config.yaml
d_model: 704
head_dim: 64
activation: "swiglu"
rope_base: 10000.0
init_std_qkv: 0.0154
beta1: 0.95
lr_head: 0.00575
warmup_steps: 558
schedule: "wsd"
decay_fraction: 1.0
decay_shape: "linear"
doc_mask: true
z_loss: 1e-05
train_tokens: 1377000000
MLP neurons of a small language model. Each row is named by its layer, matrix (gate and up: input weights) and neuron, and shows model dimensions 48-143. Each number is 128 + 32 x the weight over its row's rms, rounded and kept within 0 to 255. A neuron's up and down rows have the sign that makes its largest values positive.
Before each neuron's rows is what it responds to, as a language model described it from the Wikipedia text at the highest values.

Description: Pronouns like he, it, they starting a clause after a comma or period to refer back, plus points numbers in league tables and name pieces after Bar/Bor.
L9.gate574 [153 143  95  77 169 136 143 178 137 111 121 171 152 136 195  79 142 116 121 110  80 153 128 138 165 135 117 153 123 177 174 139 110 103 187 116 122 119 134 146 127 120 115 106 115 143 163 168 196 166  22 138 133  89 159 144 129 159 103 134 132 170 141  87 148  85 114  96 145 142 151 135  80  78 147 141 183 173 112 110 215 138 140 133  91 104  98 152 150  93 113 122 137  61 145 173]
L9.up574 [132 159 139 132 154 118 136 136 102  85  92  80  67 139 129  68 129  90 193 122 124 116 177 162 124 161 151 131 144 147 144 118 113  82 141 124  81 133 158 136 181  46 103 173 166 170 112 136 123 125 155 141 117 110  59 110 120  55  90 112 140 123 116 153 147 144  89 131  89 138 123  75 166 107  93 146  68 172 154 162 112 119 107 131 142 152 147 101 104 116 149  94 140 160 131 105]

Description: First piece of a compound or multi-token word, anticipating its continuation: land in landfall, ground-based, down in downrange, car packs, name fragments like Amar.
L4.gate943 [ 92 124 113 124  88 127 209 124 219 131 227 160 140 155 168  94 192 164 126 143  84 139 130  97  65 137  53 123 186 141  99 128 129 119 138 118 111 139  78 101 113 101  92  99  59 126 126 159 112 158 102 150 145 107 140 162 133 151  63 128 128  97 175 102 130  83  99 177 131 154 143  84 101  98 141 138 119 167  81 163 170 138 142  89 148 100  97 168 136 143 133 166 189  93 154 156]
L4.up943 [118 142 146 172 141 163 158 154 164  81 225 175 187 100 187  93 120 128 149 213 155 117 155 108  74 148  92 114 170 154 168 133 134 102 149 157 141 121  96 102  89 115 160 116 150 166 150 144 190 150 114  80 152 141 115 233 125  72  99 165 154 184 141 108 155 183  96  92 187  97 133 149 134 143 160 185 109 176  84 136 182  82 128 104 174 151 163 107 107  68 156 139 154 107 193 141]

Description: Word-start prefix pieces such as pre, de, re, post, cross and Pro that begin longer words (pre-season, derogatory, Proclamation), plus French/Portuguese "de" in names (Jésus de Montréal) and order words like after, following, past.
L4.gate1685 [154 100 141 117 174 125 134 150  83 152 124 136 190 113 219  71 111 143  78  64 164 101 164 132 154  81 123 183 155 144 132 111 117 121  65 191 146 122  57 131  99 110 147 182 117  78 130 169 143 162  60 121 150 161 106 111 156 111 140 111  89 158 138 125 169 151 129 186 125 155 123 170 123  62 122 138 154 137 115 193 143 221  96 172 132  89 129 115 160 139 113 131 163  94 158 140]
L4.up1685 [106 165 118 202 162 147  77 184 174 120  96 142 126 120 152 130 127 109  83 101 182  87 168 128  74  84 161 129 136 144 134 156 112 106 148  73  83 134 164 105 144 134 131 117 188 171 133 140 153 147  82 141  97  79 144 158 109 131  93  80 174 109 111 126  99  95 203 132 130 155 163  68  68 167 163 126 157 127 156  80 151  42 155 169 111 152 105 140 140 110 115 188  90 122 127 178]

Description: Fires on the first piece of a name part just after a first name or initial, e.g. Dave| Smyth, Fort| Knox, R.|S., often in lists and tables.
L9.gate1619 [141 123  86 152 136 114 131 116 138 164 124 154 170 209 144 135  98 185 158  89 197  88 165 136 109  90  54 129 114 141 117 164 171 165 145 145 132 109 166  60  75 165 173 133 149 113 104 162 148  92 156  91 117 140  40  49 132 135 173 113  96 136 118 116 100 102 163 152 108 144 106 134 111 166 100 113 135 130 160 102 161  77  98 169  49 151 152 129 201 136 166 150 121 141 136 144]
L9.up1619 [122  57  77 207 106 126 129 158 112 177 161 109 217 182 140 117  84 134 159 145 133  62 158 122 115 116  99  61 142 151 121  72 183 169 168 160 147 126 124 157 166 122  99  91  92 133 154 111 183 123 106 142 104 136  62 150 179 115 157 114 140 172 128 190  78 156 170 129 126 136 125 139 105 145  98 103 156  88 147 141 115 149 136 170 181 122 130  73 112 110 135  76 107 149 117 140]

Description: Mostly pipe cell separators in markdown tables right after a number or name (vote counts, durations), plus colons as in UTC+07:00 or Note:, and mid-word pieces.
L9.gate927 [133 127 122 217 135 121 108 132  92 140 165 152  94 147 116 114 157 110  87 116 160 184 138 107 170 119 148 123 142 103 152 134 130  81  67 107 151 153 148 178 156 145 128 125  60 141 172 172 152  87 100 153 155 130 135 174 171 101 142  59 160 153 157 123  83 156  97 123 133 144 191 143  83  94 102 105 166 134 131 135 127 148 129 112 183  95 171 139 142 112 144 117  98 127 131 126]
L9.up927 [ 71 149 152 111 105 153 115 132 174 160 142  69 119 130 127 120 149 197  97 179 103  99 150 116 100 190 141 107 113 133  94 101  65 165 141 132 146 132 123 130 134 184  53  97 154 124  78  94  69 172 112 117 153  95 169 141 153  87 102 112 123 135 168 124 109 164 163 131 162 120 123 117  54 104  81 148 135 153 127 111 149 177  99 157 128 148  89 118 164 124 115 102 110 112 135 159]

Description: Words inside Wikipedia section headings right after ==, such as History, Creation, Political career, Personal life, plus scattered mid-sentence tokens.
L9.gate1288 [169 123 108 133 211 128  97 148 161 170  72 137 153 119 146 132  98 124 134 141 138 142 140  72 146 177 163  79 107 136 153 132 109 232 114 116 142 130 141 145 137 134 135 145  73 200 107  60 173 102  89 180 102 153 169  93 188 119 117 155 168 176 118 102 134 133  86 136 152 150  72 124 118 135 119  98 111 203 125 142 118 181 164 182 145 130 121 157 136 129 139  80 120 242 135 115]
L9.up1288 [171 133 129  77  98 151 139 162 140 135 108 136 123 105 109 134 135 132  78 118 106 130 146 134 166  81  86 119 132 121 164  86 144 147  98 144 177  57 141 134 125  93  85 123 157 132  54 147  76 146 107 130 171 109  90 137 199  89 159 133 145 149 115 156  82 153 113 167 141 168 136 160  84 104  79 118 125 132 173 157 122 151 167 118 153  87  91 144 115 106 163 139 104  91 134 114]

Description: Head nouns for organizations, units or places after a naming modifier (Unit, battalion, department, college, village, mine); also name or number fragments in tables.
L4.gate961 [170 148  67 139 163  84 171 108 134 194  96 150  90  86 148 165 142 125 147 161  61 129 124 159  94 110 146  94 155  86 136 196  84 153 114 118 207 165 102  95  79 151  69 142 195  90  99 163 117 123 104  90 152 161 100 124 107 118 125  99  81 155 144 126 148  67 114  63 161 179 131 135 147 162 157 151 127 137 101 154 120 128 104 109 199 101 107 153 125 134 151 167  99 112 138 168]
L4.up961 [144 166 115 156 138 102 106 128 159 118  56 134 117  81 176  82  84 139  63 114 134 117 130 177 134 143 122  88 115 107 166 146  88 103  92 154 147 143 112 158 112 134  88 159 179 150  67 103 128 111 110  91 162 156  93 147 117 162 105 123 134 194 147 117 142  97 116 164  99  94 127 123  97 123 153 137 110 180 128 127 136 185 107 173 170 185 173 186 118 137 133 179 138  98  56 119]

Description: Word-internal pieces left by unusual splits of ordinary words, often right after a prefix such as re-, de- or im- (re|in|ed, me|a|surables, de|in|stitutionalize), plus " not" and un-.
L11.gate182 [119 143 110 170 149  98 156 145  81  86 139 117 112 152 117 139 156 160 116 145 117 134 100 115  83 146 132  83 136 108 221 121 162 149  94 143 111 113 118  82 143 104 216 121 160 104 154 116 150 149  89 136 118  62 104 103 100 125 173 142 136 148 129 140 183 148 162  89  50 169 143 146 130 128  84 113 115 142 166 168  75 136 135 152  93 156 124 173 129 160 111 159 164 107 142 152]
L11.up182 [114 121 110 132 214 113 130 146 105 134 138 185  97 164 165 139 100 167 159 130 102 106 137  96 168 132 145 107 108 181 116 165 127 105 109 152 146 152 126  89 151 114 156 182 142 157 148  67 105 146 211  85 168 123 100 143  84 205 144 156 157 157 133 120  96  97 174 144 148 168 100  95 119 134 113 125  98 114  95 172 170 119 112 121 116 112 118  79 135 163 122  92 151 115 124 105]

Description: Interior fragments of words split into pieces, such as sim-ul-ator, para-th-yroid and Poli-t-buro, often in names within tables, plus blank-line breaks before a heading or new paragraph.
L9.gate748 [166 127 134 189 142 131 117 191  96 115 121  63 135  82  72 207 147 107 121 120 172 134 130 100 130 141 127 137 140  77  74 165 131 207 140 154 130 133 124 124  91 134 108 113 151 128 115 118  98 174  91 175 126 109 135  95 168  73 179 126  71 134  70  71  90 110 128 174 104 123 156 124  89  56 122 168 126 103 124 138 119 134 141 168 118  88 168  98 128 119 114  81 103 186 125 129]
L9.up748 [131  84 108 100 158 124  88 167 110 121 160 173 160  98 157 147  96  97 102 145  82 129 121 160  96 163 164  98  91 104 104 100 166  85 164 145  93  99 161 162 120 171  98 162 110 175 150 131 150 156 107 123 110 160 123  90  97 119 150 150 129 152  78 115  77 127 117 116 151  90 130 143  66 138  85 156 155 160 136 133 101 134 164 128 113 133 172 136 134 191  92 132 127  65 136 150]

Description: Tokens that open a named era or period, especially prefixes like post, pre, inter and the after "during/following", e.g. "post-war", "pre-season".
L11.gate1353 [ 99  73 104 129 161 142  73 119  95 110 157 159 150 104 145 127 131 143 189 170 169 152  93 128 154 168 177 152 119  77 102  66 130  71  96  85  67 126 162  99 150  82 186  88  93 157 150 130 117 173 145 145 139 109  96 106 118 135 148 115 148 102  72  99 158  81 140  98 124 112 110 168  89 119 152 155 132 140  98 160 139 152 144 125 205  70 114 193 113 160  71  80 115 120 128 169]
L11.up1353 [108  71 157  87  80 189 150 133 131 155 119 143  88 144 134 117  85 147 159 111 134  86  70 163 145  93 136 158 163 135  77  69  84 147 103 117  81  81 118 154 159 103 136  83 128 127 123 149 171 161 109 188 107 103 137 104 116 160 163 141 113 126  97 171 126 190 112 113 130  93 116 116 136  56  89 112 157 138 123 144  98 156 103 129 142 111 131 176 133 132  58  46 149  40 168 150]

Description: First subword token of a surname right after a given name, often Italian or foreign names in lists or tables, e.g. Alberto Za(ccheroni), Andrea Man(tegna), Borys Pat(on).
L9.gate1147 [158  91 134 152 112  93 129 148 138 179 139 171 155 132 136 143 137 159 141 114 122 137 133 132 211 120  95  76  78 107 161 111 182 164 125 145 116  79 181 144  95 171 107 122 176 137 101 125 126  85 185 109 127 139 103 131 159 118 141 106 130 107 154 125 131 163 169  95 173 172 107 112 101 166 143 105 153 110 109 111 126 105 100 127 109 122  85 154 178 214 182  97 128 115 176 125]
L9.up1147 [128 150  72 123 109 118 112 127 162 148  74 163 134  60  86 137 164 184  90 177 106  96 122 121 120  95 120 129  92 106 181 149 117 129 178 129 149 129 153  72 100 116 122 147 129  99  46 105 117 119 173 181 100 140 112 129 116 119 132 145 145 112 128 113  98 126 114  74 137 148 208  83 176  89 181 126 129 106 157  79 107  80 103  89 130 153 106 114 121 172 150 147 178 106 158 171]

Description: Nouns or adjectives naming a field, genre, nationality or domain right after an article, often before a head noun, e.g. Country Songs, thrash metal, Venezuelan soldier.
L11.gate1355 [131  90 107  99 148 176 178 130 186 124  66 120 113 102 117 111  75 107 104  92 209 205 143 154 149 138 126 115 123  98 167 128 102 125 150 138  83 148 169 114 147  91 145 104 147 183  86 189 111 102 104  67  59 133 129 149  96 146  91 153 112 134 131  99 182 149 153 127 171 182 169 157 135 192 107 152 128 126 142  85  97  60 171 168 137 178 131 122 137 177 101 129 134 116 158 114]
L11.up1355 [177 103 115 126  77 136 117 109 163 151 126 138  53 153 118 121 109  73 192 128 141  78 172 190 143 136 153 123 135 111 133 159 158 153 162 111  77 167 176 164 122 110 138 103 123 134 151 172 174  95 112 118 168 132 178  57 164 125 145  80 174 167 139  86 130 129 141 105 188 178 127 154 130 161 142 147 114 129  71 156 107 152 102 141 110 140 114 152  74 134  99 128 130 125 138 171]

Description: Interior subword pieces, especially ul (sim-ul-ator, V-ul-pea, encaps-ul-ates), plus opening pieces of place names or people's names in tables and lists (Los, Hir, Que).
L4.gate1538 [107 120  68 109  91  96 108 129 147 128 108 106 117 133 120 143 132 110 158 136 113 111 139 107 127 126  94 114  93 203 122 157 196 124  97 146 154 144 114  93 149 115 160 123 152  98 147 147 162 160 125  98 110 102 178 104 111 174 156 127 122 111 113  79 171 135 106 166 127 113 117 125 119 105 166 117 190 179 121 157 175 128 141 161 185  83 156  85  93 158  86 127 102 122 130 201]
L4.up1538 [158 133 151 121 138 112 165 134 117 151 113 148  71  96 109 202 105  99 139 151  92 119 135  95 140 156 119  94 142 155 126 113  94  96 159 138 126 157  97 102 162 136 139 160 130  78 153 116 195 109  81 139 116 118 115 185 107  85 152 161 167  86 104 133 150 111 144 104 149 146 143 202 150  76 203 134 155 111  97 126  93 123 136  79 149 115 124 154  45  88 138 150 185 124 135 124]

Description: Short word-initial pieces or punctuation directly after a bracket, slash, quote or line break, as in (hence, km/h, "hateful", Software, and table pipes.
L9.gate1034 [140 116 133 111 195  95 162 145 123  94 130  66  97 174 162 150 195 116 145 135 127  98 156 122 143 136  72 127 115 182 117 137 154  82  97 164 135 140 105 140 131 113 141 146 127 155 126  84  91 122  91 127 108 148 134 169 118 123 123 154 110  85 162 101 172 115 209  95 188 158 116 166 156 157 130 193 113 128 139 133 143 131 140 106 122 103 141  86 134 126 104 107  99 158 156 146]
L9.up1034 [154 133  98  96 127 163 105 134 113 108  96  86 165 141 122  99 121 125 123  74 168 115 107 177 168 141 100 175  88 111 123 146 166 136 188 128  96  61 108 139  75  90 118 128 168 151  95 186  81 156 149 112 114 165  89  46  90 141 157  97 100 144 180 148 158 157  85 139 108 141 102 123 120 159 128 105 106 154  53 175  81  99  99 141 122 139 130 165 162 146 148 109 136 151  85 149]

Description: Content words starting table cells, section headings or list entries in Wikipedia articles, e.g. Position, Total, career, lead, 2002; weaker in ordinary prose.
L4.gate578 [119 101 151 138 177 150 174 151 137 139  33 196  56 151 114 164 113 144 146 138 145 162 135 191 143 129 148  57 127 145 110 129 131 116  64 145  92 121  85 195 114 102 189 109 120 143 127  78 142 102  95  79 115 130  97 152 148  78 152 103 190 114 217  92 104 144  89 150 166 147  83 124 150  91 153 138 141 132 148 226 107 109 162 123 101 190 136 157 160 101 134 131 125 123  92  94]
L4.up578 [169 157 131 110 117 140 130 128 137 107 112  83 125  35 163 137 115 140 159 129  87 151 129 127  97  76 143 163 146  97  60 150 153 126 126 185 125 104 132 117 187 116 154 151 129 103 138 152 100 162 151 132 145 122 150 149 145  83 158 153 158 139 135 125 216  83  97 140 150 136  80 110 161 111 142 168 141 113 128 118 150 154 131  95  64  83 157 142 143 122 105 119  78 177 142  75]

Description: Nouns and verbs about buildings and construction, such as architect, built, construction, buildings, and an Architecture section heading, plus scattered occupation and place nouns like engineer, driver, County.
L4.gate773 [148 105 120 125 111 125 142 143 183 133 169 153 178 126  86  92 137 125  65 181 117 116 198 157 111  63 155  93 166 150 164  94 139  79  74 161 131 152  95 136 107  91 148 188 122 113 119  98 120 163 121 126 169 134 128 165 107 125 128 146 165  90 131 141 157 159  40  79  54 153 112 147 168 153 131 106 171  91 198 136 103 112 136 119 179 153 128  85 121 145 157 115 111  98 125 126]
L4.up773 [129 154 173 128 182 147 139 116  99 130 147 116 165 171  58 105  98  98  97  97 200 157 139 130 157 127 153 176 154 113 129  92  99 113 119  82 130  94  95 146 184 104 141 144 113 125 152 103 166 105 102 112 131 122 151 119 113 116 152  76 126 148 158 156 167 122 172 127 114 123 125 187 142 181  98 158 128 131 119 116 116 187  99 147 171  66 122  85 196  90 158 115 121 133  90 117]

Description: Opening tokens of work titles (books, songs, films, albums), often foreign-language, plus subtitle colons; e.g. Madonna: An, A Garagem, Vasundhara.
L11.gate1257 [111 122 137 179  96 139 108 161  93 145 149 137 159 132 115 120 126 117 122 124 157 170 153 120 201 158 124 144 156 185 147 105 142 141 167  87 166 112 176 149 111 149 152 122 100 161 110 169 158 150 102 128 106 148  75  77 164 124 224 115 189 156 128 137 127 138 133 128  81  82 110 132 159 134 132 166  25 146  92 146 130 147 130 141 120 165 101 163 178 148 123  96 173 121  85  81]
L11.up1257 [141  98 109 134 203 152 154 113 161 122 167 167 112 150 135  98 141 160 113 150 148 126  91  94 182 116  64 133 143 193 133 114  78 105  76 128  94 169 118 133 177 109 159 150 178 171  97 153 139 112 126 105 142 109 148 148 183 116 111  83 156 113 118  79 100 184 137 123 117 120 110 142 129 148 180 124  98 119 173 111 175 155  88 205 174 148 122 100 120 143 178 147 110 123 147 108]

Description: The first token or piece of personal names in table rows and lists, mostly sports rosters and results, such as Pat, Mark, Barrett.
L4.gate1558 [ 80  76 102 161 185  99 124 103 152 100 123 169 124 140 119 117  91 125  81 111 157  73 144  90 128 186 125 126 125 147 123 130 120 139 185 166 139  89  87 127 100 138 116  67 168  67 178 105 180 137 139 121  85 154  89  97 110 129 135 120 152 195 143 160 155 130 164 134 132 134 168 113 123  73  89 158 130 147 181 102  20 122 144 127 127 121  99 103 170 112 135  75 120 130 160 119]
L4.up1558 [105 128  85  92  77 116 119 125 149 151 101 172 164 108 137 129  90 110  65 114 150 173 116  63 194 171 169  76 101  90 126  21 146 116 126 156 180 170  62 111 136 142 139 148 136  59 155 103  90 140 112 129 112  79 100 135 154 114  93 122 128 164 132 160 120 174 120 106 120  66 144 123 190 152 146 105 134 141 171 125  80 164  98 162 144 115 127 116 135 109 140 160 127 167 129 110]

Description: First token of a new entry name in lists, tables and alphabetical headings (=== G ===, GamePro, Al-Riyadh), plus scattered prepositions and articles before noun phrases.
L11.gate23 [146  72 120 143 164  81 139 104  47 102 117 111 141 131 139 107  93 180 178 127 127 112 183 134 155 114 182 143  97  81 176  63 117 149 133 176 132 145 125 157  92 130 179  96 100 142 126 137  97 149 176 143 126  97 113  55 172 123 129 123 163 131 110 153 111 108 174 133 137 152 176 121 107 175 128 149 139 103 112 155  93 147  97 115  84  96 123 170 104 139 181 106 127 127 160 115]
L11.up23 [158 137  92 100 107 110 150 140  96 102 121 145 176  84  99  80  91  92  91 121 158 106 152 138 140  74 160 161 132 113 122 121 118 103 125 144 143 111 158  98  86 124 134 166 158 161 100  70 124 107 151  97 175 113  83 138 113 154 149 155  82  83 141 117 139 133 160 126 130 132  92  86 167 157 198  99 160  88 140  95 143 131 151 120 110  90 131  51 152 123 174 128 172 183 141  94]

Description: Pronouns that start a new sentence and refer back to the article's subject, such as It, He, They, its, his; also numbers after over/around and table-row pipes.
L11.gate1619 [155  99 105 153 182 153 191 146 137 122 118 133 151 180 158 121  66 136 107 103 139 105 134 112 136 111 128 105 156 101 155  98 148 165  86 168  80 125 163  83 137 136 101 108 115 161 134  94  52  94 123 132  73 121 129  89  69 117 126  96 168 173 116 126 144 134 113 145 171 167 144  97  71 110 124 164 137 162 116 171 139 114 121 119 117 137 108  94 146 166 162 135 136 174 111 124]
L11.up1619 [127 129 155 148 150  99 136 115 162 188 111 177 111  71 157 150 140  98 100  76 125 115 153 116  99 120 159 169 128 168  86 158  98  62  54 128 142 146 108 108 112  63 164 141  98 115 104 124 172  80 125 100 153 147 148 167  75 117 157 114 171 124 114 144  74 165 124 126  83 115 131  33  87  97 128 129 123 142 136 135 122 150  92 114 110 162  76  73  90 152  81 148 197 156 140 122]

Description: Pronouns opening a new sentence that refer back to the article's subject, such as It, She, He, This, also lowercase it after a comma; occasionally units like km.
L4.gate304 [ 97  98  89 105 127 122 149 118 125 144 150 101  98 192 188 129 142  97 124 101 107 114 155 137 127 132  81 119  98 129  76 104 156 147 134 135 211 132 113 130 129 115 147 199 151 110 135 128 143  79 136 109 117 129 156 158 183 126 114 122 178 127 182  80 162 125 139 141 173 152  62 119 143  89  87 142 154 135 123 135 124 124 116  85 207 114  80 107 114 164 160 161 133 153 132  82]
L4.up304 [143 138 140 144  98  44  86  84 127 141 125 175 121 171  91 178 152 126 127 106 127 102 111  88  66  85 132 153  97 103 152  90 118 121 138 137 142 132 128 132 168 118 145 154  82  90 128 162 119 113  75  47  95 158 173 112 104 117 152 129 125 159  96 150  88 124 133 147 137 119  57 118 113  94 152 151  94  93 100  74 103 129 149  78  75 101 137 169  89 136 161 136 110 135 168 144]

Description: Fires on the generic noun that ends a proper-name phrase and names its category, e.g. Nadia district, Naryn Region, Takamatsu Station, Long Island Society.
L9.gate794 [117 103 149 147  78  91  92  84  77 141  87 150 135 141 109 124 149 166  94 101  86 118  93  71 140 105 108  58  48 111 150 131 185 189  93 110 132 101 118 129  78 117 157 173 159 183 161 115 173  91 187 104 120  99 117 135  96  56 159 172 157 108 173 149 131 150 177 154 155 163 123 134  91 137 111 128 153 148 125 134 168 183 147 171 136 169 182 162 109 185 156 169  38 170 161  84]
L9.up794 [117 141  85 162 167 165 187 135  97 178  83 122 126 155 136 123  77 130 155 119  56 161 147 127 156 133  93 120 125  98 120 174 168 123  49  93 117 146  97 122 124 193 146 113 157 153 132 135 137 107 131 179 177 134 107 100 120 130 127 116 140 145 120 187 138 113 121 144 204 110  85 166  97 120 122  56 114 158  99  36 190 214 123 157 149 115 121 108 126 150 107 143  98 174 118 115]

Description: Lone capital-letter tokens starting a split proper name, usually a foreign surname or place (K-ároly, G-staad, K-wara), plus stray abbreviations like G, K, g.
L4.gate616 [ 99 167 134 125 103 116 120 126  71 118 125 118 176 166 130 109 119  91 139 203 142 109 120 111 107 132 133 132 137 141  86 130 111 142 125 138 111 118 145 129 129 156 113  73 162  57 105 132  98 130  96 167 117 193  74 180 138 115 151 193 140 122  99 147 174 197 129 117 171 121 143 115 154 148 151  80  66 145 116 138 125 104 105 142  82 123 111 128 131 121 168 161 131 168 140 129]
L4.up616 [145  85  96 100 119 119 125 152 120 137  92 138 153 109 185 157 137 154 170 130 166 125 136 107 114 134 190  77 125  98 114 113 123 155 157 124 102 149 103 178 123  76 106  96 127 138 145 168 124  77  87  98 134 193 104 143 113 121 140 111 120 116 114 100  96  95  78  72 144 160 122 154 139  81 124 127  72 162 154 112 156  95 153 135 121 105 106 136 138 112 117 114 136 137 117 111]